Part of a small language model's weights.
Size: 15 layers, 9 heads of 64, MLP 1536 SwiGLU, vocabulary 30198.
Architecture: RMSNorm before each block, rotary positions, untied embeddings.
Training: a variant of Adam for these matrices, 617M tokens, 5286 steps.
MLP neurons of a small language model. Each row is named by its layer, matrix (down: output weights) and neuron, and shows model dimensions 16-207. Each number is 500 + 40 x the weight over its row's rms, rounded and kept within 0 to 999. Numbers have three digits each. A neuron's up and down rows have the sign that makes its largest values positive.
Before each neuron's rows, "raises" lists the tokens whose logits its output raises most directly, leaving later layers aside.

raises: "a", "ed", "ity", "dale", "ality"
L9.down1450:474463536501508436527532517560514432510490503544483483455446484480518508438568549518471496487468499499488478450535523541496507488510462441439459527466568486471570490574494498515505515608534556488476472608490506507489483511497522486452473460561511542532478539503487501417488529491478442466503475512566534506457462461394526452395469541448550455547447540506515477479519530441518441530509498489508423478527508500519432473435483579460488476518487519495474464570519495442565480481594529486469489515517536465491454552459600468530465571451476502514492559595530495526484511524481497541

raises: "per", "oa", "et", "u", "pe"
L2.down569:521474456399513582467496550483473460514536510501505493506461494477494444453458467505461559562503466430515489457501527510521564551576517546532505499587491448533495555526495463529556466492457476445542483519506536514483516551499540498512402474510543516483575492489471461475504562448503526545498479484486495450471635542398452496491506503452481458490528477505466520470548541549463460512504374510496506467464522556510439465491328463480517502501490512513516554497494568537596495549551527531472518436559537531557486508445448493521501574478494533520565525472481436479502562486460538448

raises: "amp", "il", "action", "unn", "act"
L2.down862:442425512505472499453462502518478515436485457517565502587588499532491486443495458478482476546508486527482525584507467468524523483448492467498534458526564486511538527517501548554455500500519480472493491472517489526467550511484514521540402523482507516534425495469549508498490501494544476543514531510578532462538475475498535494484560527518455439559517486444487448492448479555495460501547459508467508452505482556497418478495491508533513566489346445478550444546524568467527515533514546506488522495477518484518517518530551558497561520497519507495467462501507516507477526485483524531

raises: "vers", "k", "ez", "val", "tt"
L2.down651:488488536487508528494514518448460493597541536525478468473478511520564435525479538453443542529539488545542455531498443558513456486513412562556515473506490444464521578491491508506540543523502467495493488533533457523491467491466539492571467486480502484504490493550512496415537438493553575507491511477466593511479552496513541514551501491447551508480511528445515564478476541510522478485518495509473550506468504537465469517483438500523514512513509530446549471421487448452507525465515482498513482483505509456550523534507445545561489506540506520481472450559431517496484608446505452500

raises: "es", "s", "ak", "ere", "son"
L5.down324:490503535473511474508512506474508482550527538478498497442486525488477580481529505502509523540518522496480474521528541441480513588522463449473546541498497462496492502469499504573533499487442534503455462495498487516536518545483497531452463554528460508429480528493511529526508535453511502514469451541520476526542549437497580498477518485469456521460485455490478502511535469590519498531509527486438484453480543472409498493491510503522414541559540541535566602506507507468432449470475473493495499460464508565502525514501504536450531544443483492445504530465532427552490452475508500541

raises: "en", "ur", "ery", "ating", "eri"
L5.down357:494458577487506528496482481482523493437535463512496530511495511511545547501442561395493460517505509498454554532462459511434438469450476529476477510491506567566568531524438438546495506489513517503518568546557571506451600539551530478529444540486500511583463556508465581449446541481502512532554469513542506512450426514559475495501535503483547556504517572488581468561493540432487458426446420522503488512530396509465495529493509521451452505474462459436453597503484477487520463544501495476560506498487526471545479497547457434406528507399552454590534461440399515509484509469481514430

raises: "al", "ave", "an", "a", "ites"
L4.down950:463514535492470469529414440439522496462466480522538516465564496452470520472446470519529470460437515476463463508495432524436496521503451476443534549591538495526526494467466496550512589553510502470501471444571505519476516478535494513465452430515556545494464489474584530522457497501554490483469529557511488503506515466504440477436449527458491487555404557419479465510450472483544453486536389490469469412514444579478474466462530468567551460469500510480489566499505460550476548505515518444519502528536542521512465524474514586583447484440518454453507455559476522524563448481518463474

raises: "ister", "ums", "ols", "ills", "ill"
L4.down1017:424482562426491519490506543527534485528505486510532491533605491511500550499458463540469434491468451449535565477532515518479495497444482459478563532470473461543565494528478510518451451505515479500434454494528519493526499478487557547481403433533506423621481503451454517515460510539588530571524590525507482590541527502458516519469534499522528568531512436526535490522548527542466488543506411501569462441552512520518423527410491525484506536494594476532458490572488547459507516515486508504549403449452476491520476523594474496506585507393551533486556434449503487435487545568545589464

raises: " well", " a", " soon", " early", " late"
L2.down1256:516511473528503535517461519517493512497487413473519454416419484506520497490534469470509515490417522523621505495448527454467533506525496481491444519438525475477528546513540502493502459503492431512470571501539479505497530521475484418495353508506512525522446495509573493560515482460520568503532682478510472474518441499425453535467464513497505475413519531458499509557499474494561413497506520531498460496512422481593506548507466475530513506490412457466460451522598501507508537485561470477543452453521481433399484529500479529530557504468510574538501482492503448524528534485538486525

raises: "ung", "uss", "und", "unn", "ond"
L2.down388:504433518558485440430479522512543450525509482536570454550570479486542512478523418453497506509490473524484466481379526432463501522477456482498510482478522539501501465555531557461464491534433499546510461472506532522525536525562524501518375575537466451506571473534545486509497572555499555564482599493499542520521554452521480490513431513532449516536503515488490482449470567489517544458514487579473467391523531549498419528417500475500490566512555541514501406487462505497503512465436489540473547473501516505455565447484508484475524537528534553524522449513470509471415483503503496521

raises: ".", "Q", "B", "ing", "ous"
L5.down760:556536475563464538521499492490475524455497453551488561530562537484463452538457505453429496478516537492516514512510494524509479507500502505507555502498476479506492475494445538480480470460498639561508505501460539415471450476538488478427467476501493492502448491519518497472507518521522513558497378451547524483460498521538520479490482457498490537541445429507494502463518547494534505513488490483558421441535500464457494507482491544524516534506419527559456601473481527514482525484543522482515474523544515518413475411497458512499455548460598525492486554476430537501477570557459532538

raises: "ilt", "unn", "aps", "amed", "ether"
L2.down1278:528427488528576455452532552477474521426525467528473470492549490478526476539460456519476507529517520530465512475419457445507492470461520514523500463444541509467485571535529509523450553487529492507514562502504486435516562506469544515582417492530475477524474513525524512482461530532455545646490546477493497518507483493555518496462497502435515500533454526535455523485468471510483468535590474586511471483507535544543428494513429560437493536488448480563472408524488500503468510449482534516485512484494588488426599551473513526560507590492521452488500531458468535469441524530471523484

raises: "h", "za", "hen", "ous", "iety"
L4.down63:514489555472401468454465459511489497475492515520510444468509503536576453469542475508500403420526466540511508502525470486490516475560404565513535502562526516546549516469517448479529504509512516546536451448486539528451493492459489506534483474497531479443536509474450553493448469478471544463484492556471446535440511518427475498496470494464519450550482493484462505568472537478540495572482537470568464511422429547505537516505459490511492466423568557472481546489485517515521479508516515413529515527481524488519531577533405474469531537534493463519504438508502455505445505543503548478

raises: "ical", "ts", "lers", "tern", "te"
L4.down1001:494511435572503537523498554471545537561446559529471495529526562478495437444512521481511508458502501484602512529449514428382509502509443493469502509478528508437493512552475460502445478508492521479455517511485441487428518485465485479490512513470554428484480488576545421505521503503463546500525620491405476513466525435518532504520489489455502502485488512524489499577521535548458538467513503536496526469573460506526553541496529517448562474505444397544488585524499500466442498485506468504525470464518476559462431489494510510482522446538520412509532511576560520470563513452495487429